Weights of a small GPT-style language model, trained from scratch on English Wikipedia.
Training: a variant of Muon for these matrices, 194M tokens, 11817 steps.
MLP neurons of a small language model. Each row is named by its layer, matrix (down: output weights) and neuron, and shows model dimensions 32-127. Each number is 500 + 40 x the weight over its row's rms, rounded and kept within 0 to 999. Numbers have three digits each.
A block is one neuron, or neurons of one layer that tend to fire together. Before each block is what it responds to, as a language model described it from the Wikipedia text at the highest values.

Responds to: Period-plus-space tokens ending a sentence in biographical or encyclopedic prose, especially after opening definitions, as in "is a Guinean politician. He…".
L7.down126:504474471418501599533484551444451504484524450554505441451555426472432468592490520543490511518484525484494512491412500548506483568511477443455472502485512480521484472568563523481475510482587476538509501509446450525495470438522531501471516519483494458576527480554479494483489527446424559552
L7.down141:483477481507499570499415474544500475451442507467502506502534492544549505479462489493507557544526528517532566472512487522472543592523484504482455485527514538498468451386481437390459501498522438501505448558567457532532439479515477540477503444568498521510515461537471518550502555448559494489
L7.down281:532497537532478475478465503494496500488447491530529433515452560499534494487559492445565470456463521495577495448448495535508584459527468526520507544484550595425428496524491408452488453492517445513493496475550517440500506498448482523581470465467488530556541467524487561405472489502484500524
L7.down294:488497515512497534506383594462504462507508548594500551485540566498521552486498506532486512472438519441449439484492513581558505469559453484426496559444491529438446456481534520538478469465471558469490529454515499484577421564472474498552497466529537468547568488442455527508419497487507520573
L7.down346:496546464522532449486533528494534511523443552565454480477552515500559505527468497476478443521470517596544469598505543475520483439534504556449456465517498517464534540517542465485429480467526563511517526478485555493479431501589500445425454403511514534461508477502524498568461469524448496462
L7.down365:542538490450517508487469438536454529437485476500556486473442508448479509511481547523469492504536419506527487562498480574498500503521518494536536527485531483469519468486524422566534461537541449477542554408507531515531514507439518455561487528548537513585468467607479524478476501446445396528
L7.down433:501463542503482528501472508530557503508504507470503473494494540500538416523578500542449521560455429477492529530490539529512501497508484483461476505468523574464586501473431525517490448490536533502537535476522480434539531508535444526513483504515490476492509446559480508537424573505512485453
L7.down627:494444451469488574505499530567477524511438506485505601519509470471522519436435431469472482523582506512494455534489553500548459533487490452501515489450527556477451509487546461480432500522499457544534501428526512506508504553520466507495487476525481464406498560494464457518506475468437527533

Responds to: Word pieces right after a lone capital letter that begins a proper name, e.g. S-m-olevichi, R-ic-ochet, S-ev-ille, J-on-athan, mostly in sports tables and cast lists.
L9.down114:563535495427568497539450497469489472516512521484482505533409487529502486495531531494453465506532533463570478409487536497530478552541493502543611513440480494470586501552528472493537515484513557504537526452539473453463537506506466568489483442509598494600483464477509534519528479427486456482
L9.down245:560506579537527499528472541509495541557466504515546513589533432480479504501427542503546488448551474514498449506514526446508545513475564542504539539515512505484486475503517565511573543544410475502468483511521512474470550485538535533511478469533398434505537493504549464459498400531532519440
L9.down266:575609600562497507545530521436461456487536505499570511536479540529463506415478548444488552488514438531488494497453463482499563503563522448536552538558508537461540416554482506418552532491473490524463485501513492443461476492474534530416479484494527499539500508522483556554517471505547453511
L9.down286:576504569526496559487547482465530541507436545480513491493510496457550469449563539442471490430504531493453461551525469456499523529525470562546485512528489436475526497428490409497556556483516536431478521513547541476498423550546478519501447466544515508467468496566538504552499491502502503486
L9.down303:584442416498549521494525479537502443531599501493423515511444492459482568543499467560528487488465537516438484485470489499551519526563438582472467462421446538516533585476611526523513554441568467502500505535534468536487441492489539381480532503489465533529486452403554491513480484481495565534
L9.down340:524468470522503502446469457468511499497456508508528531542458515485509590549528572435519392510604558559460475419477519501436485565504496469494519483521509523495537484515487548494550424531498525555520482422556474502471527497552468408439507518504507484448492587481547452424523478508514474527
L9.down344:467414589523509574574516581490482498464524490513532461524447380520503499565515543498514546482504548550546518533520490531555506525447549518530465578484509507475461474464511460450478430443484523454548520469530540427539491504499514489537491475489498502512539564543496583491501513465455486542
L9.down483:470464484492492475509547474534433474450518471441509502526522486499501511432461496483495456483525549537472446507567491508607518434490457506446534468532503441498455489579558516413525537489498466530518526522552434509530609501436440466497430469487461438519522583499445506554490460501447540533

Responds to: Second word-piece of a word split after a lone initial capital letter or short opening chunk, e.g. R+ab(bi), St+ev(e), W+eb(site), mostly names.
L7.down43:522506516521471558520484516478517484500501512508533507478440491442461550530610545567520452478513518527511453455478500473550527490524497462526522557512512448517519528485473470521485500500394480507511468485438525557479508511512520439458512504431472566456512596468467532546541587579498542449
L7.down205:512497471459467540482520475501469503560511559579407491488451523488510465509480546516561439577555485549507535454560418538544444535483422466504603489498505458550489549519439481439471491503534532533504531527495546450485547446557455443513520543504487484582536572486442507448469451465493444525
L7.down349:505510484420492516490476515520485522511505481472458540443543526509501468512492472458500570522555435420556563483404471502468556520482503468529566522470466424537582500536547509490528487609523430499503608464599511496506429501532572468535543475490530469504515449503513533507527472505481490511
L7.down394:472511549515453512453500512549510477473461502505463523470465515523458499571522510458492534525506513487465544493422555562555487521508545468579421549519477421531498496460483471465426555551499442506537530488478473589511499469513457559448463545453465499510519540483459480492532500484528538556
L7.down428:445508546594464439528534576542503592488505553484488545528482475538478493521461503495447529533496501412492429446578488514475538520572453489523474483525492461453545519484420661440560519591504480515443498474492482479504494441485517556488486473480452454520554534469588512524513450505477463493
L7.down430:436427432489533496489477432486500501499502441503488433550527511563488574474457464472539531475490472432598452461488495510460535543527535554534527461477519509536525523454511546517556511510566467497476494537457504567451549501604500486437571505622449492515493485436469565551494530448409538520
L7.down554:495510533514467503474567548567482456458487457509472498504469449458502535587494468468516484548486538583524475505541456530477525500449525461528563517497529487503529516538523419528513539517482492484583451488438498555465501433558403456519473508574436521490571551529516521530432508532535437466
L7.down615:485524503555510533520514512448482532487541488399459537500575495480502471441519506499529555448460428535506486513474512546411443486447524488512472457498475462511491481521470509508434466493494462504492421420481516467507481443549481518546538495556534512454547476420486473577597491518526519426

Responds to: Articles a and an, plus first, one, part, right after is, was or as that open a defining description ("is a species", "is an American", "as the first"), and some word-final pieces like West-ern.
L2.down566:482547504546505455593528441544514517524584514467506483511526512512540521489549531498490568480561453451552556482540609464519532566489448512475472516521452519481491415513632478508501485493492443508537534478496495453444487515525571485437504524483524520454534501507561475453533515447455460483

Responds to: Blank first cells of Wikipedia table rows, mostly election results before "Labour hold" or "Republican hold", plus other empty cells; sometimes word starts like le(ague).
L9.down15:536469488447465533476537471419479549461473513528541464510530487503487588560551535572522536552474456439539491418471446503510517511548510491580495515488521440459518471526508430472496492529437481511580516464471450500480440557529491458464431536566511546562501417498515507495504562456540461556
L9.down42:523516444531565512513557453447484502448470485449464558574497480521457526530426485546486462620511467504477496523481550541462488485560526500515487488546463520511514478491526379509451538477557483451570558546457496509533481535531441470443457607542535443503485521485582522447508450491471424479
L9.down222:484473473482520518523546469519541492503500475494516526466546482471501523496454512542513491531514451502519493500497483523514531487525531434516464481480515486454466506450472510489409553467465463567534519524416573481524402493497486443626483489584457499462493576527582505491458474494481510499
L9.down345:534542527454542466467447498515479477521519543505494584484495488435473567503531514483525541527523490550530540526508468466518467535479556576511463456505566494455495464509472517433513484530455506478504478475551487525527493416504550504545483550522533437507490552585489540560488504423575536515
L9.down357:469505531512526445482604437488478526546510484468584513546526555443558478505506452503533479522518477456493550545491516470464555453514468448575577574591525494497532479479540554476516520520479550482540539411465522503474566532505414476494510493450478510500519469489437524545479537499521512465
L9.down365:523479528511530473456528479474540458461536481520516521489514480523500479452543485441537488521469508525501519552425494488437489469495479559504426509487498501568502550434464499532538508552539483511474472583513526502527517571563542482422477507490508485539529495474425466464535482521475557540
L9.down445:478520552497538568504499481462470512500403557474480448510520471492506501496531445586527532537539526513472461520529514526430547460415512456576507530541474553390536518483434468546568497515539461532512487527417472464494504505499505427507508538450493474453503443499535510463506534477536485549
L9.down637:493556440477504499446514544406410538475442548466546511507473557508570554518464504534483543590477489459612527409502443542524502516488475544438461514493491490463478528515421480542486539499473528452498491464453501492482524483607514487516445477534545538447517451466497431499508504562542521515

Responds to: The opening pipe or blank cell of wiki table header rows, e.g. before Source, Height, Title, Candidate; weaker on random word-start fragments.
L7.down30:452496525560524493622555480461454507488514533490484459510573538552531509435544489488485520521518478505511456498559527511426399441471526450554510487547499503469490523540526575459469478412520462454495439429428554479420517404470489485519485523558513489504504491453453508514509481479505476470
L7.down53:481511567513519492501505473420461416580594452462512525445535529467483436496552489543525497532497586488527457580502470427469469485567509509499494492483520518504506470524489502523531535459516543551508469512497457473529447416474509463544444523537483574518530501478502583512509536546471472460
L7.down64:454504526488501427446530527476427455456509549458495472546495485461524466544541484512458535505476504514502481549471551522549553564456505457494517502544493575528455525518525518429535517514492459567417474500479520501446544437485562465571512511469458479490460593474532512481504582490433505501
L7.down70:491542539453519503515432444529521560491485514525483461513492533458448488466534520529498492510548480536550509496521530486464517504446538517523483435466539453428545470550521477499539427466513557478547524413579535533498456546527434483545498612510581509489507486462541494519494435549525546502
L7.down163:585431558502490627482478512513473526508476526486414526484481508557515526500532574460523472492539544457448423517520480525546467487536466547544546518502515467542556428510451478484500589544524485486502437509459548458510439521538534497459570492491526491511506466564428478501462463478493508494
L7.down284:502562461527445506512485487516494561499527460558502461479449479540445444466460508553472514514488488541449473481483431533461490529446499568557492438404479516494502451497515505479483451440483510449494490474521615498555535483502477533513453558484547451516444550505492485525493443515537533607
L7.down318:462511538523474489489481478543581532530456550561576590481523468437474526484450494447540557503475481477525513578499451533484453466433518580431565467514421508490550523415437545472465519502506468501537502526542539514558508474565506563507542523475494505524482500553499473482552439464489442418
L7.down538:510502511474526493595468495487523497500463542449453555494513538480446509519538530427511468521493510501523424518531543533485564432502526467467496529469557514550431425566501465527522509541480457465519574467480499506494409480498522464449488539425544553489567491556536491515410496501451574560

Responds to: Mostly the article "an", especially "is an"/"was an" before a nationality in biographies; also first pieces of split words like ro(ok), pl(an).
L7.down21:483530530505481498509556557460389495547476578529470456473547467463533481510527534521507549559562547500497527527506536498499489465512523424453409503523534534495469497533575424472526440465557482565489513503492568425510451548431437460512556521416516449520521488565515456485481458484538533520
L7.down113:554507539451487510440496483485547423495540491514505524487557502548470449513477553479475440509526481542530496482457531455529481538472545494492489555473485505534489459449525466524491410511514569458587557467495563454545443455547519491548473564517472433520403495537483496594428475404493468536
L7.down177:483543526562481514460510474446474546479566496524451490465395569493463504486546520492411471497403478525549467581436495460482549565474500526541572557495506613550470509474548497469472486467489490481479527486523439496519500439567524478508467529591488516478518558498560438518429457493531492469
L7.down221:493467490528446516433447429509585469548502531619503541451496526600460485500535482522470545484527517466441454409459481539543516494531432455499458518515534562499540545445567476520515504501408482529494522533376488531518506520504497516472496588481494502490496503515504520431519563508522526537
L7.down280:486481539517542485433566468512448484497551526546540447600479449418475516440424482505542528467549542467570588494490487465565467482514473497466504468467518486514516470501539486492476539465556502494433560570491509501464478437504556498525525497565533488526522469502425499496441451460500478541
L7.down392:455492542580481512538498463582484507538578526462432496434480450469439519488505545493516456466456505494488461493499469520544539507494449504447463534517510486531503493499330525491520511441471513512498491488484516569480611432474495574509455527563505517530495518520469478516466489416486533566
L7.down508:527519502511515514478483499504543474500446543488492436518564498475545511492507471549521501462514501581561507550465490521493469500522532555435497490464480471552545502475456443494488527396493430502451446516532513420503537568568492489491463498460491580502496536482501457517519469468425526530
L7.down584:459504515498502514535541459557419522588494462494502437432503482527510570501542485485530505475565457530501412502501477499445506513517501472481504549516482537476559472476506524480508444471482470564493540434509454486476524519495503532448411469552514505478465471488471530527459533401592509528

Responds to: Fires on forms of be (was, is, were, been, be) and linking verbs like became or remained, right after a subject, before a predicate.
L9.down102:432581564508527502477506506558551546506422574441455467455512452506541513519502457471504503440530521495547515544516509486444528482526446463445462532499488477531484378426493505530488479496524480491554531413559532572491526491523527470488520494516475510455511490574515446515542539502500612478
L9.down214:528539510496532536460550501539427454486520489476448434502466492526466511554397555520526466521542440550511551521526567512542470544516491549517506465444515508550509484478449448510467525501475470506538456599420469544567492453553570511476486423512492491514462539502543489528499500463489561522
L9.down254:540492506472508555550508495500486474489506507554546464459507452451492441446510465547497550493499524509573465466519506527534562494461477485501481573524489534462492547495480526482537551483500493459472550462524557487479575570490530491568544480451485511462458504553452460583455422555499514541
L9.down259:496413462544489495499505534451467527507453533542493512531531415551530480519535483505473473471488508504523486468543559476545498538517510501507521499489494519546465409475497512577515530510468549464564403567400475502450529462517543425510432504477459511521487492536471442496567487519558427479
L9.down280:468480499458539447483515564442472465449526460528504471517543543536465548448565488555506478483484501486418480536411468481516536460455483453539578538467490476472545561573523549527524510455523400493463496451516508513459523524487570551591490513505504514498538443551513471469486456534501557510
L9.down299:436497477567495449454438468521523550557461528527530569484556547533468463497429516507531502467499496504497473474501474454480526414473487519514424449455441452493573479486476482523493446477516509460512486477498523391406529451483538542467437532538536461543491557478495489457516522457533503486
L9.down325:503464571437530542493469450515501515475466518504526539582469555495522442513465483573533554415494439576563523508457419477484565520449503505510483550526479527514496443496487567513515520529451529516534508416472435484484516461574535422495470514412477476478486504489447529517528529540498549484
L9.down562:551452540478479524515493442484619492475456451590453488561540528550511404482503432509548451479514480494482487526481484541536436563542451524566512589481506485481466523413437527520482515496522499517505573482506497479480520459501473507512537491534490468477525430519427509504517482435524443439

Responds to: Period-plus-space tokens ending a sentence in encyclopedic prose, e.g. after politician. or (CFL)., before the next sentence begins; also paragraph breaks, table pipes, dashes.
L9.down75:529493501503463533458459372509505505513552469525465492436462499511501525499471498490507588501517529461453496531456560545479411492501505485515446530535496516426490581472537443454481486541448493496567477502494471548496445553541516532470550488502491508469552465495506561490485516451499524525
L9.down132:497491528546422514511463483488515481482563506462526548559539595556498469495467484516430544530462596517518478525534563522529454559554471469463493544483448519505483521515372460485487477515577493435418523536520550502594497498468512494523508523534468488479518531467516480459492494501408545466
L9.down159:546570516491440524522535557547486456503501494463501425461462505503506405495521486493466445541511484536498492538426473473529548543465488504473530484585510519483525480519517438545463462490530450484567530446515494541518491491491437454498567465498512496479509550492544553507478465508566562526
L9.down225:555460467461476466438502566449495457527491425454512449484521536535464511559495471519512518491507476475515522583515491472529450548552497529442445460446514520477533488401495477533471465525579578493488507477545488599524430488532484483525502490552500468516512451497493435538449433451453522528
L9.down494:423485485481510504534475470557495528510493443494502489459466521450534513496502494456487549494485460532489498553484477511512507494550502488549454503468465510448404501529472469496424482521543483509516498552533480439444524510485566517538514555506539518490497431522502576559516505486448470511
L9.down517:527461477533545458479532591514579481438443511497480475448453553470518479480475475506498519402491450528537507450512402457456469511561456532467491467539514590513398441514491468495470510472522516499487537452494468524557519497506511554543597470512489515437502449537537504520528531470560545521
L9.down552:527496490473496563489528508473479502482480528485500588425376559512475584454462488543466533538441491473462417508527466508475509488495492489496492464475478551491500482505448454479458479483517483555522568487548520505469420461543535545547461499503468516441553488496500456542523473430538526553
L9.down576:495483510470566501487436548525507523457555484478470486474538519552498516526473498515528511518517497519551566535466505533504474500514480411492470482540466597449487478447535451540406440542456492533522495515506510562503441531492535463580440470497519500497435567469475478495470526473428492497

Responds to: Word pieces continuing a word just begun, above all "ed" after R in Red Cross, Red Army, Fred, and "h" in Rhode; also "ap" in newspapers or apartments, and dashes opening infobox lines.
L2.down421:503480543524565484543585580442534458519506510447468507526505487517493574487508460536544484539482538448528502502528453456460491459504484515501489495486470452559507521438484547545478540591481509499463511482522486461538542500449546471462579541460447526480512490530513493479489458515494461493